{"n_kv_head": 8, "vocab_size": 16384, "rope_fraction": 1.0, "init_std_qkv": 0.0213, "doc_mask": false}
MLP neurons of a small language model. Each row is named by its layer, matrix (down: output weights) and neuron, and shows model dimensions 480-607. Each number is 128 + 24 x the weight over its row's rms, rounded and kept within 0 to 255. Numbers have three digits each.
Before each neuron's rows, "fires before" lists the tokens most often just after its 100 highest values on Wikipedia text that the model never trained on.

fires before: "0", "1"
L2.down2579:122159125149097170080139128112121121144133158126149129131131182109105157113128111150140115129131136051103168133093134123098156142121148112113124102132145156140121086152160110154120113145112132158154209132192128137141103125148130146140112130170123064165075091150124121143128095109155116120134147090115107106152102135143154140144143145161124137143105094100126120134116135134111136133109

fires before: "1", "8"
L2.down2296:171130127133136114081102095150095129111149163081127148128140111144110124140135126135132128123146148118151110115104121100159134129122115157146149117128125120145080112135136146139087124144096141105142138099125171079111119084143140099101182119202123140146130122138123139127095136088129130161110111130117144121097109120149138097171130137161096129139081147133121131138136136128155143096122

fires before: "0", " of", "1", " third", " second"
L2.down2232:119152110114094113112154093130150140105150130128104155118094137125139108135116121092144152156135144128127186145121117139148092150097168159126168166143147140074129108133122105138129133118146153138163143085150105105150107156083145137179123124163119144119121114144140171137144162098133106133156099126095115123144145122182142181153133136128138129166091122147134121146097108162097125200122

fires before: "-", "1", "0", " |", "9", " "
L2.down728:140127096116134107148112127133184171144140127106081126102095102124145119115136151141149141156134115137142145114132159085151134111141134094119070154090123106145103138155162076140165159164144140170141115163121145144110135137080130092149085123109124130140138103131125117145138115071102103164160113139130120132128076112123136142152155146147108136119095129134124139127137122108160151151094

fires before: "0", "1", " ", "2", ","
L2.down865:118112147148103174114160144147113140138137171126127125083124133147121143147136100176087133112176115153130137121094145116100117144121117130105095177135092132133093124142125125171163143105120117101157122153114151094123099131156135088158137105091128083148148137092168120106113106074127121114115131130169072134162129105124086106151109122159136149152094146137121144159149102097130102127133

fires before: "4", "3", "2", "1", "6"
L2.down30:090106145097107127160103172154167140150145153111069163140146116105156117139120102140104168129130132108127127149120151138117125163116116113155143159105172141168130099130088158143118131145160135113162121121136157129141113093159089141173149140155154115105136127154151126102142143087143115124179112135125128128112126127099131097143157100135160160149113147135123136099091147138173110116117

fires before: "1", "2", "9", "6", "4", "5"
L2.down280:162105175098127097141084134135108186147126133132126144155116133145129088154141150140133100082140077147131104154137152130201144138142127079146131123156093118095109139127091136101125125119167135122143145154134158164136117177100096191094159097141119118130143105111128156173125161133138121165146116123117146142126121143131155165148142148106109103158133106134124133105125157139148139118130

fires before: "2", "6", "5", "1", "8", "9"
L2.down305:086135127139134106118156131170148117180166125096083124140114149156121121128114138115111135132152083141141157151138126137085138132141186162130106083122129111105108153158168150132145107133149124148154160152151137194092145158134105125130139132131057124122145113146182142096131171104163105147137154110153132115152163139134111104137117113110099110134121116154139096131124138138128114138162

fires before: "2", "1", "7", "9", "6"
L2.down2596:146145146147118116098098112136136133152124165103165160132200128155126133143106139112137133104154125121097145175134151106124122089094142093104085118106134108126078116157147126158145154111130106167137127145105079099143126147113103177117130131104113146126106098070148120187147145087111149180127121084131153119136149108126125125097140146115151165144120107175112110155117130127127135148068

fires before: ".", "0", " |", "7"
L2.down9:139118138156081105078152127128161148157188135109122143142167140153100161153173133120113178117139152107115104129117158108149111140168134119123135115091103142133126114096087155120129149119144109145140141113147101113180152107156131151137131077116128145128135083203129161148106104087125083050150058118110121128129088104180125098124109124122163123093126135120116135136119097178122106123145

fires before: "8", "1", "2", "0", " ", " |"
L2.down2776:122110102090153155128147125118135112141090185154111136118134165106139145140137121137076158092123108110114170061143146131158050152104111141119141114092147116182137081113141105090155134119145120119133121135109155133129150136193128091173135132086088145130158158124176138103118114074113082115111113094179119128157110105144090100165085126144116094124132139096155158116180118124150153150121

fires before: "0", "2", "1", "9"
L2.down2873:135102103109140114134118156131142101128078149132129184088119121100100155117142134124094102164123114171172138176173136088136127106097179091083096138125157110136153134164093121078178164114121096126118104124157092120116136139118127117128141099148123143102136139084107111128145138153137105102165121127146156144141106119084136124136121127176093144121134146167084141167140150179153145105122

fires before: "3", "1", "4", " |\n", "5", "2"
L2.down1702:130132117122127133100149120124103132150106148102095107143118132132135120155109103152178124155119171108116175169110103142149142114125127131151138168092132123144147141125124156103087131156078169100120111098159148127074148137087124130132151153153129086081129114109119144128152123102159130160125122097107132117175133131138133082133169169122130104159096156110095116127154145148101093136109

fires before: "4", "5", "3", "6", "2", "1"
L2.down2001:165104117154086121108140114148145095136084099075092126133126155147146126145128122137140148116123129146106147145123127142105158131123112118083113174125144108154095146134131172106078117160134146079131149113107095141102055106141132120150110143096133083090167150112109125117091149172140131186154117138104117145148138149111134092130098111158174075121164121136137133140145126132125105130183

fires before: " |", "0", "1", " to", "2", " as"
L2.down2522:164132137121142100123123156163131129111155122185117130135120114104119104149163112120149145139164132120109131153113173111120037165114125123143126149153211161091142148100135108115164131115108126123171127113095121128116108126133127138144124100158133097112136108157129133112174142142126104129162124153098124131108098132155138140170101176118102104107121145116122141124142188154087104113116

fires before: " ", " of", " in"
L2.down236:121124121138084092155146149121136108153128105120145134120107138129083090136124162093112158160153078140143139159141143113139072114086167118143117172132125130111141144121117135154111119090163158131086130114096089143150106126114139120130130162146146107122177084094104103157150096144128120141089143168107169110154123144131174124149108130129133150130160173174107154136153148112093120135121

fires before: "0", "1", "2", "3", "5", "6"
L2.down1826:120129090114124119124137137087116093122099208107117120137105152106162110076114108117097125097117136126107127115142136104140085137128154119125177141104135142154127116124126124136168122124159154174162166104095103137140161100110163115113142142152114135154132126093152116138136110067110111189157150179166139099149125141117160137135142114139183166119135174105137115125136116150118118120123

fires before: " |", ".", ":", "8", ",", "–"
L2.down528:092093109129148107113116129107104087162138138142122125091128118143139114164144125127114111148088117134108128112172094095100119113162104087115128128138128141119133086111106124105122131154142118137126119139119163126136169098138154098150106106132095167122147099178130146122065124103111080103100119155141108072159139121138146100106110131152144103138118093133149163103135134155155147102114

fires before: "9", "1"
L2.down1454:150124132094172145116120102125086140183146147123097119125129141171069105141175117083123164123131132146132116113099114090140122124166129191123132110093096132144124081128116140092135129123182149106108105104125119122119171088154119143103148108137106139120122132128136121114135112131127116132147093117116127142138114071138089128120171153127129088146075118125131092140076132161155147167122

fires before: ",", "\n", " the", " to", " |"
L2.down2374:112139124076142132152125123108120153123108124119087151147126093132140131117148143147129081097092102125122161134126156140110143144115160119109068122080123146099157148171132075098117102134090123145101116112111148102122152137141135116146118142114096100158142147111113125158134125094132097146092119149153104124095150153129099129139088150134171107138119105151159176143146130102118081150097

fires before: "1", "0", "6", "9", "4"
L2.down218:101137127093100144137116076150177129160134102139109101128095148102145129138154165111156103138156132171152095168115098108143137151120170160123140099120113149107117171124172137134140146124107141118115176126112172136128127086121141153081132196126164170110103128137173148120156102123131074143151118147112132148110115094187144127107102097105162182146162114127136167144097143128109106164121

fires before: "-", " -"
L2.down903:084135108120176106126137097153132125176145142079141098146121107156119154123176114119096108120156092104180110076130123169138110087142135150128104124124092115155175159180118143082102097105146133150105144110122113092120117104101127145152129130108108160110084074116116128158124086137136155151142112116140107129099111163176142154144162153122147127123115159130146143176149139138154143099124

fires before: "2", "1"
L2.down2103:126103105163114126158130161147126137111132134087132140113137171157163135150139139141121125141130150130119170138156116119157057117137170122107106117132161151125133143168136143147170140162134114144152128084117167134120162119177138145076115107098090133189137120160148157109096101083120104149085139154102104116124097119107143133158200097139127149123151158113126125132134122099097154135108

fires before: ",", " of", " to", ".\n\n", "."
L2.down2158:106104106102143104117104148107118158135110120120127136130099125124125136108133137109145093133160129129156073136148164091150122120129105144097108126113115130162100138127085082112116143117115133128099156118167102115142151113137116154077163080144128158138122083149117127145122109097106085142168099159145102125099134140126139105162106184123164137128117066116119130115126123110160144130121

fires before: "1", "4", "9", "5", " |"
L2.down2079:160118141141133132149095108143111083127176132104099140159129127126146098102114138146139151137170086153085123143136151169123144127142125148151104149127143143137146136051114154172113109118126107148123145043066120137100140102143128120100160129132192116127111143140145127145139164116162109109111114098182137145115120105155085105169144142094110121112116135114136110121132119158126108093123

fires before: "0", " was", " "
L2.down1841:116157117121116145161127165137139104093130177197098164069136122164122146107118125132097094142124161133150132146165159105141145138142138108118105110157125171094105081134175123142118124109077136146097120155123113112144091109207115179125105126127115166123093065130127140137108127167126124136143152129088125180140148138096148140120157121125089109136136127112128117108172080119125143138137

fires before: " |", "3", ".", "2", "1", "4"
L2.down1866:120112152094116112134111150154097159111112121142115168118119149163099110149156119113084103125119101119126100151152083121119073104130141108091159147136156127140166141130066116147094154146152139117142115102080123143161162119088136097115137120117144124154101058101106118146122124101111103122137112084116160095138160158117124136123147161086158120137154104124139141133135151106158079072136

fires before: "0", "7", "2"
L2.down2037:111168114143124166142147141088150123104123123146167122160097184126117156074136087132129096104144117088146113107146134134093153129117189141099168105143127130108119102134153116091130073139134125125116144143136125141112112124159118152156185122082065111151095146189191138148122124117162136110152101105151104121100106116114101150115127114142131104125148098143131125124131084101145113109122

fires before: "1", " |", "2", " medal"
L2.down1071:090164138118114130099123116094138153152131142154141149159069162081106155117157131165113150107118146130140121112126110134153164149140137141126107132134147184107063127171126099150112112090117122146133124104150132157104123091182121146088140124113138121104150109125082100138152131112103123110138136165121164123128141115132146125115143130169097102163137072175147136116140150152133126126105

fires before: " ", "0", " Russian", "-"
L2.down531:143146092140136108151107168126160127085163146141147138106098104123159136148148172144142146125140133136132154196105150138164132153105084141160113167116170121096099099101132121168126094135108142104148087111102136138131078138172152128107148126093084130111120118145167121133077116136144057106175118144094089159120205148110114145098129130138118146126114138108104101055129135144096112153160

fires before: " ", " Japanese", " —;", " a"
L2.down643:143118099129172156132160134151020131135107103102121149141171117129187128134116149141171147115164157143149151121175091142160119143115094101102137085115098134117168163149111094156120121123103120103127137176113140167135147140107068080160122146138121103133118085104122118114129108128126116155117135148132111153123137140103112157135118112134125121119146132092091100158088107131108145103119

fires before: " ", "4", " the", "3", "5", "6"
L2.down2468:145124104135174149107129141142084117100114155106151153120140141109109147129137101089118138146101115105103142119098144157117117128099095104141113129081117088130146117145133097125064126085107130143123129102129132158139107110155130112173110092174087117155143089102083173157124118154142121148142151125119100102120136140140080131098157143131135128115129151158177121117139145101147107108158

fires before: ":", "\n", "-", " by", " and", "==\n"
L2.down2752:128172181136114113107143102133128182109170137101123136165120142128144124087129128170132135092128085113124078083137130134147097094163102135126125113118099138168107145127134098138150112119155159121149119113139102166143137141137116145102073138135096115126167115093160133111097140190161087173139138125103146119165157146077136155108147158131148130110173132122122140130144127142103172109111

fires before: " |", "0", ";", "9", "."
L2.down2611:148077117047162106105147122122121159163130135164126148096103139061084084147117186116136116085171110097132086094129123099135139124155138135136115089110119124116131113092121107115141131111096154138147090166138147119091149091094150164157102124164174119093168123112119154124124156158099106132105131138174150174123125122139106138156106147130122137098113097106118133121093171171132093142104

fires before: ":", "–", "="
L2.down2615:147123139126119169104089109139112126106119126147106137118177134164150119099122146137105123063164176140146141136101146097097131118125144118124116136147152096168127122105126125168151127107138153096160141097110148104083110100134154146176096124128134115126102102112181106148134114106111157102156100097090131084126145108136127127128127140124147109113133124167189117130154109127125112126127

fires before: ".", "-", " |", "8", "0", " -"
L2.down786:151112119142101161149118103146112145127105117119136144118181138188125094111120145132103149139165118093132128153104159139116139111164136117116126154135107147139145128152094144098104105127150082105178092122137137144134122107142178160154129156133126144132086091129092085154102083157108152080154111175099162127139086118114151048180124131131179121123116116119143126156119102148130140115143

fires before: " ", "^{", " |", " •", "\n"
L2.down2432:160129164155136126102133116136090084107121129137114105163118158114144155112174130132147145115092126130094121140141152111128119144122129125103150124109106105132090138102116120135199149142151161119108169132133104120137126114192106082161101096142135088128122091111133140161154114144147137130115127101158133133106127188132161113117122125098105165108160117123125119126150137143121097149124

fires before: "9", "1", "8", "7", "5", "2"
L2.down119:113119104127109156103079101124175108126119120152103098129109141163131134112158156122089109125153118183129094109130139111159143125135188154139106125101145114143141140172121117114187123087139125122107120127092131109116139132098110142068163152139170154103102117118128125120125177157134145149140128115196119148111134105146112097096097117087071116162158105114142112095116170130152081151165

fires before: ".", " |"
L2.down1213:140165101126121127076172124068120137098093147142103061127121105148120140105125115096123112106126114137160133146161166147128106075077115146130121125154133135107109101086118103158140093128154131114147172152137148107120104096123081169140141134117098095149103094109110115132121113095094105124111096081168083155123101143106122179125114136107139101123129115084093169121097133181105132123138

fires before: ".", " |", ",", ":"
L2.down956:114107132129118140081185108116130166144138126104103153104148111123103110120130095094132151097120124159122076103142129138105111134135101149146125086127116093119104129117068113182129137140146111083124109132136150131082166120148143169169133140152109130112110174122135141123090166123087079099103157133123119092122119137123126165138110133098129163147097171099123111078103153152108080154168

fires before: "1", "0", "2"
L2.down2348:114127130143104133081115129142152124137097129139091155075117098128131124102119123117122134129136115149164134187149123123112078144127117119143052095134174133131114094070095126140142191148138113094131135117154143127135128113128145104174148101182081088112150163096121120108147120103068076122143111129164134141083155121094124074134101131142152119141103110137122165111131150115134130134121

fires before: " ", " the", "5", "1"
L2.down383:150099117128081133121133154183108152144110126161127064112151147178093123180092127109128140149145108141084105108103144136123132127153120135161042115111156098109108125120102145121135166093127126101143131093170142087102099095138122119118149083150108089120138127089086090124112152102130091086081072124133116112112136148114080111123127119123140169122129156139143129135129144143157090122150

fires before: "4", "3", "1", " "
L2.down926:126140151084116152129106144121095114132078154117114148170114147118126146141108089163109062126124156144104117190117118164135141210168139149156123165168193170109171149102133136160114165108144109121170155119133118159132116101129118158115141139117137059131115083147139125108128121106178116161162125157169143133155162141123137101139128049109159139094117163139124127104131136195131107131165

fires before: "9", "0", "1", "2", "5"
L2.down2024:139135117082109162109117168121151112153113112128139141106123076129105121110132132119102117102135126094179128133118125160132135143100121129154124114141136143131107105096117161076136161118126081097130137136120168108135119106096138155118084174083142110120109134063160166093123120115096102117124131141157158129161114093117125102118125123146156132132134108148155146149077121130153100123124

fires before: " ", " Al"
L2.down1522:114150097131115120137097130120053082130164159135121134119110133099156155123149126096149114080145162105108160135110142153099099150107127180112132136103111147117144132107121107155148122121130188103111157144095137162146127131140132118172125129140130167138165122124117173129112115110122130133153116141114135134153117166137107130145123131150194141111142172099139158139140141135117122124173

fires before: " ", "0", "2", "3", ":"
L2.down39:113100144104159123174117076109093103113152140152143114124097127148126121140139142152135150130148091149124097093140096100161153127117144105113128130143132145144140156111126128152125125090078142123095124127102140121158137136112105118128128117160124130146138074115108111167119142132108099158116128107166129131160165131109149124102126145131139134118143118138126127109135119145112145120129

fires before: "2", "1", "0"
L2.down2102:146138103087124119123135159102157146110115155138127141147101074089115147156096089145121110128156112130167137091144128108141146135118142106150147129119137116159118087127137151156129147064132132117142104122118141143114142148144141097106157130177150107155145148109164136132109132131076088110161104130148107183095118112112077138162133141143139144151094161132116135187149112138124108117137

fires before: "\n", " |", ":", ")"
L2.down2041:099109166100137106151124167133105090153132158114077110124131127154133147129151105120129118110146111137192161132138142116137107127101136110150126130127094134150124113146131141150121178110138121109147120125115155142143112133100100116098102143140081097112121123089111133143167121163136146144161125101154116165135131141099094054164143061115138165122149103144119108134154125139123124157114

fires before: " the", " ", "1", " his", " a"
L2.down1136:130140138098083120134154189119155156085140128120133131159101168149127144137128109117126101133137104161120151114134136156143114156107121122130107122171143110150106127098145120098109136133102100145135125137133168070191074144135142096141142107153108110148110122085145128146133133127118151128121088139142114144191076131120073130104092114156116146119131165127136121148122100104110151109174

fires before: "3", "4", " |", "5", "6"
L2.down1758:080140155132109166163099134134124146137106152134100158144107147140119136116102121116123080114127126144061124168117134152122097178114116167137114166165161169092168131123139187153117162139131144116147160131093149173164138118114130155125154122107118084145103082112139119122112118098185118143138085129193120117137136120147152102136120109145188128098096133126174167124127112156120099150151

fires before: " ", " W", " L", "1", " Female"
L2.down105:132128139134104137133115142111146122097122082137166150148112120135120122098137167101125153116139105132110101114112108114134145133127118117162170184149109123170134140125128139152157119043141147171147153112114173166109117127121126131091105148134159128171151065109128112205147106096137072121115102165179145128184108118168139125118123125146118141100143115147103124092154144132111101139144

fires before: "8", "7", " |", "9", "1", "3"
L2.down1385:083173127143147106119136104134136102087122126143123131136123174143151096138122145101149127144102164142048148094132114121125098123102100127109100128134168147124147146128128109115160164167111148137166122137157166165161122140131096116154130125097121086168144081152094105135119074121114093140145105116141157107125127125088094134121124176158142157128077173101186111087119104110113143141134

fires before: " |", "–", ",", "."
L2.down480:123111128097094130123134138133119131167122118116115150147128145110144098103125115133107134138078113135151132138086124124125172128141136139135096153116184153125150139131111147153108129134114153148117152121131146120137132150118109086144082136153098078127116101125083119145104126120120089119105146093124129141079101156135127123125059102140118142123146173114110180121152148108150133122140

fires before: " |", "',", ";", "'\n", "'"
L2.down1900:126153134114120132109153164146129124119091145143128144152144140135108137103139125120100096085100135125172138121152096172155119124140124130140125111148103131120131144142109157146133138112102123126142135106108129126076103067135133126077175154146165114114129144115137107151167114152117121113145131114149151140146132102130092133146131121080104114135099136111132109180163095125131154161121

fires before: "6", "3", "9", "8", "4", "7"
L2.down1612:192138141128130107114124130114123148059133115122154131157097125157138164119175136120126079147177129157078109137156131123140170139128115118129114131150166130144144158160120081151148115097119136136136157146099114139141118156143093141101116157124090110141133103124125100160120116129159108164125110132159141146126136155152103123180106133124124151124111123105138082105135135133109119160138

fires before: ":", " |", " –", "2", "\n"
L2.down2818:131146135142128125134130118158121113156141154124121137112131114132144141115131123132124126115139095091138110135136112102137167095128138113142140135167125090147131124135081118166170132141137130125114151154153131149164106159118116155141130117152121083148107113109129112161114127142151114144156143122074127165132103122132133133123139126121133116102178106142108111117134151137076088109109

fires before: ".", " ", "-", " a", " be"
L2.down2230:098128173148164149132128112105159112116131113090109130091146083183080103172149120134104118103137080135111084096115109149133123151142133093091089140163119150137145118177138115110139155117160146105138131123095123144152130126097124125121133119144138138139094071089111132105140136149142124122110122117145112100133102090165143107174119107130126113147080129088102090153112125168171155114145

fires before: " |", " ", "."
L2.down189:115119141107107152123129133123147111129124168148117126135109157172188149124107107102102120113085112145125131170133165099094137138126065082099108099146121112155113144121097162149129161149097140107083126119153145140148127088102151151117111089110135105139149103163119179112160120118112184128104065113102110100127124144144154127169145165124147129139173096106152155136164148153157106068121

fires before: "0", "3", "1", "2", " "
L2.down125:097125129147122100176132160119151086136104070159094112093122110086151151116128147133140135113141152125133108149111121078123107112132139144148142125124158098089133115131125134126164138121130150098159092124103125092122159178155146108122121103126135125103148106106154117135118128162091131134124113155142098157105142136109122115086110098142101143099121118123167117118124139100107157121108

fires before: " |", "0", "4", "5"
L2.down2623:123089127101123094129134151125088126111162112150107089119117120133162128123159170116138160128143101110106140120140115125129085097126133056150134135165157186139163138102108160118147163088119157116178141135180127155118124125097078180120110156135128122152178079090118079163128090130139040143109070143111166107127143163136119174114130105137131119153153141146137127119122131128132125125110

fires before: " |", ".", " |\n", "3", "9", "\n"
L2.down2676:110128137143140157117132119108139112166127109143147110177171132106104129159126102163161108081118111139108112102114128199123083098145103130119096105145114119155148108103130145140110125073128146132165179112154160133108121150070108129113104135178128132141135108142105114134120162158136151109114175138184118094166157128124089102166083116080113177123115123103150154154126103131149118110163

fires before: " |", ".", " the", " |\n", " ", " to"
L2.down2850:167119149134142119102125144100129132118107122117146132126139154102135131143122112168113127139126128119138102100133097184086105117126135114103138153095129149074125117110138112120178121117098143089078111114100114157149093115137151149094164119172162129133163130096115109169128126129168145136113076118127136117120168165094112157144099143112102132121143121097146103122127112133106134132165

fires before: " |", ".", " by", " as", ",", " to"
L2.down176:090119131146143123111101152106148150146123127097152108109143136086097112126204122114124123070121137114171127111133106136150101102132118147110160121119118101195155157120123134117128123113118193120138165133135128086160177109150154150138117148134118116150128127110178097144116110096135119126081123124101082091105130111115101135173134177143146128165110134099136127165077150087121144109121

fires before: ":", "2", "–", "0", " AS"
L2.down2845:126151147168133127136112138128107142138134111092137162137118110172133124150136134174075176104094152145086115098099117083160133122148146109121137115139105093184118126122156116138118089114116128147126114108122116125124122137115126098122121126138092081148134068116136119169126109135137132103159128146093142133106153155128105116094179137140112123077128136126122102079175103121126120132134

fires before: "2", "1", "3", "4", "7"
L2.down2310:149109164140115110092134138121134129178160125113157152142110147142144134159118107139126140084113170138140124149130091151129147120162146154113144114138125123109136133104144173094090079149171102137120098131117141102120189113127081147154194134143147097100131138145122115119107113148116121169151123100122124134114127104146136125143143156138122133153102156126131136103108107152126111179110

fires before: "′", " to", "–", " and", "6"
L2.down147:153126130157112134116119090151165195163089133111077118132116110160091113106103095098106132109143114122102142097098128136125105119135141125117125097097112102140137133166141127127157118161143156130111091121121139122140125149175117116119126125096156106083122119124109117152117114111158098159120158137101107104120153152121095170137140162089139111147079123128117144135133145146135096137130

fires before: "0", ";", " |", "2", "1", "."
L2.down2696:144136143110133113093131180114160113123139106152092146147144133102136129119143110126093171101166084116139111087127136132139093111116152150171111107143119111133117134139137119161150130134148095132133118164090113132143113129094146153111149129114205143142114117083071106155127110141092112155131091150139142149162144155090145154144137071130123109130131121171165176144125163129113093104130

fires before: "1", "2", "3", "4", "7"
L2.down1037:150115121121063127096095146102125127121122135117122132167160081131156146138127090149147150133171103112108144130154168141144095095097130111158134110101160111128125124100144134137105141161106122121127140102110089114068144126128122133128143127118118105133141149074180146153174147108125143161156088096117158153128161157148123125097117178178144128143156143107182106179124112159167139129157

fires before: ":", " |", "–", " to", "s", " of"
L2.down1936:104126152153167166104118147130133128095112148112160095132131106114129151144132127114107103126127167115114100122136129137155112109128113088157109094123085095166149102143120139140134136159118151111109073064135080143161123107156107140158124127134115072138113103133185130139137120115140116110137140086091121116115097136104123160129126122075104095089092165113136131151122107147126102142167

fires before: "0", "1", "2", " |", "5"
L2.down1581:113152119141124101149124141096096100121129148139160173145094113164139159132131156106119100117117126096125134127142132142115175131146127109161135178147215129169128103162122098133147152138129122132145148122116085129121103118096131143169109121143079078131106098084091126139118091117103137139149141156128164122174135099106160113148133172159153134109153141145121170115144113136116151114111

fires before: "1", "0", "4", "2", "8"
L2.down758:133128129074108116132136135127111135121120119096140152130092120134089101162152157094132133128115132141133145144117083118158109135176145116137148142134148136133133133120100131151122161074145124138129133111084159148107140137103133148118113172137167171143149076146156133174105066103155094156152138145123144113155116132145133161135086118128153148127168121135113129153122114150153097123091

fires before: "0", "2", "1"
L2.down642:110119080154121123136139142111127070121146120182174124139118112104132141132102116160110152144143157187135123142143110106143126110150134133171138095129170126136136124093156132136112096127095134165126120109093152120103135102138133169113174143121094109106098112129119108128146099085147117160096112164144149139129163161101162123121130099151119123101104149148079134109100148129128122103129

fires before: " ", "ed", " the", "4"
L2.down100:088085149147138138116112112118146123115121131120143137147147154110124143152134099116145086123123144124124114156105152148098084133162144121124097128134140135160142122069125126102108081126161072154098134123125124116185147143122095104159131103119135113150083127109166125116153154102130116120106142124160129145108103102117139173122118121108159145133149119124152159133109151123130122133112

fires before: "1", "2", " to", "-", " |", " the"
L2.down1509:144142109103146129121150159114150100104088155146125129120107132163054148141179149090122114109129102127133142092153129093131115157153129096156111062132107116145112136121163119131109165104132099145108129122124147156172123144132114109114113074174115100143121142105156130085144118130138121117133108115126116108130121154143124145117158130087139129107121134102100103124131133149171142100117

fires before: "1", "0", " ", "3", " |", "4"
L2.down2484:155100156142159079132118129136107120132136102126141119150150086157166124118145167124097128183124091176143105116130147109137087132118136086167165150170128117115126151113107103126117141119149143162126160141158169110123146122084132101097111098121109124167143087097099156129104102105117122127160124138136153155140152131127115143156127152140096146110147131152101118174147132116115124126170

fires before: "2", " the", "1", "4", " |"
L2.down1327:131143098154117141120158146095123112118131106160071147129149129151130144121186135122111119120139106150140138114145091110128099124118046125166115098129150119086100107111129107130151150140127151156114138130179178115105139138166115123192112118111117130132156107103152152135103123111111136089174123145093107119119149130107156113129138118115109095138116148124128137118130119094141144140144

fires before: "1", "8", "6", "3", "2"
L2.down968:093135148110100125124090173111109138117131088168153138107086100122117115108156157142132115142161140140098087139113107110155124102119159127125099146161154165144168165142111148137142156109131158133130138153111122144127102161127122187090113147101151126181206074121132110196141089107131071144133090149103146154171145153140136135105117131125114136115148101135147112116142115141130063131117

fires before: "0", "2"
L2.down2460:106150121158154118118131110157143113165090125148139152120134105118117137128141162085072165109147123143146122146170125140118136124094118139134105114108130092110132122162120146106134119129165152080137117115157134127149124111213102138124124142097135096155122122116150091150043107152115126125149121124140113131099150118100174137148172130109119109171095140165182133138095106127114115131152

fires before: " ", "-", " Species"
L2.down612:121116149138128107128137140090134130115117099148162141159119102142126101126149166099128128163159109117105104123116097116151108098139148127158148186147128152153159171106108124131102131074099180123125125121125109148144130142126111140092100171121132151146190064090088125193111100099154071149114137154122148136156144141125181127128129124155128149084134151147158134102151136107107100140102

fires before: "7", "8", "9", "6", "5"
L2.down843:163128155141112070147093130145112159128169118142103176153104116116135114152148176113127140109121098150097108098119135089159122104119149098141120163150104131143156157138081134138132106069140153175135127126106152181090130147113085153106080153148107120144146098113098118148138129119149076139160087135146169141161153180162125170093133154142119136125187137145098150132183158139076114129161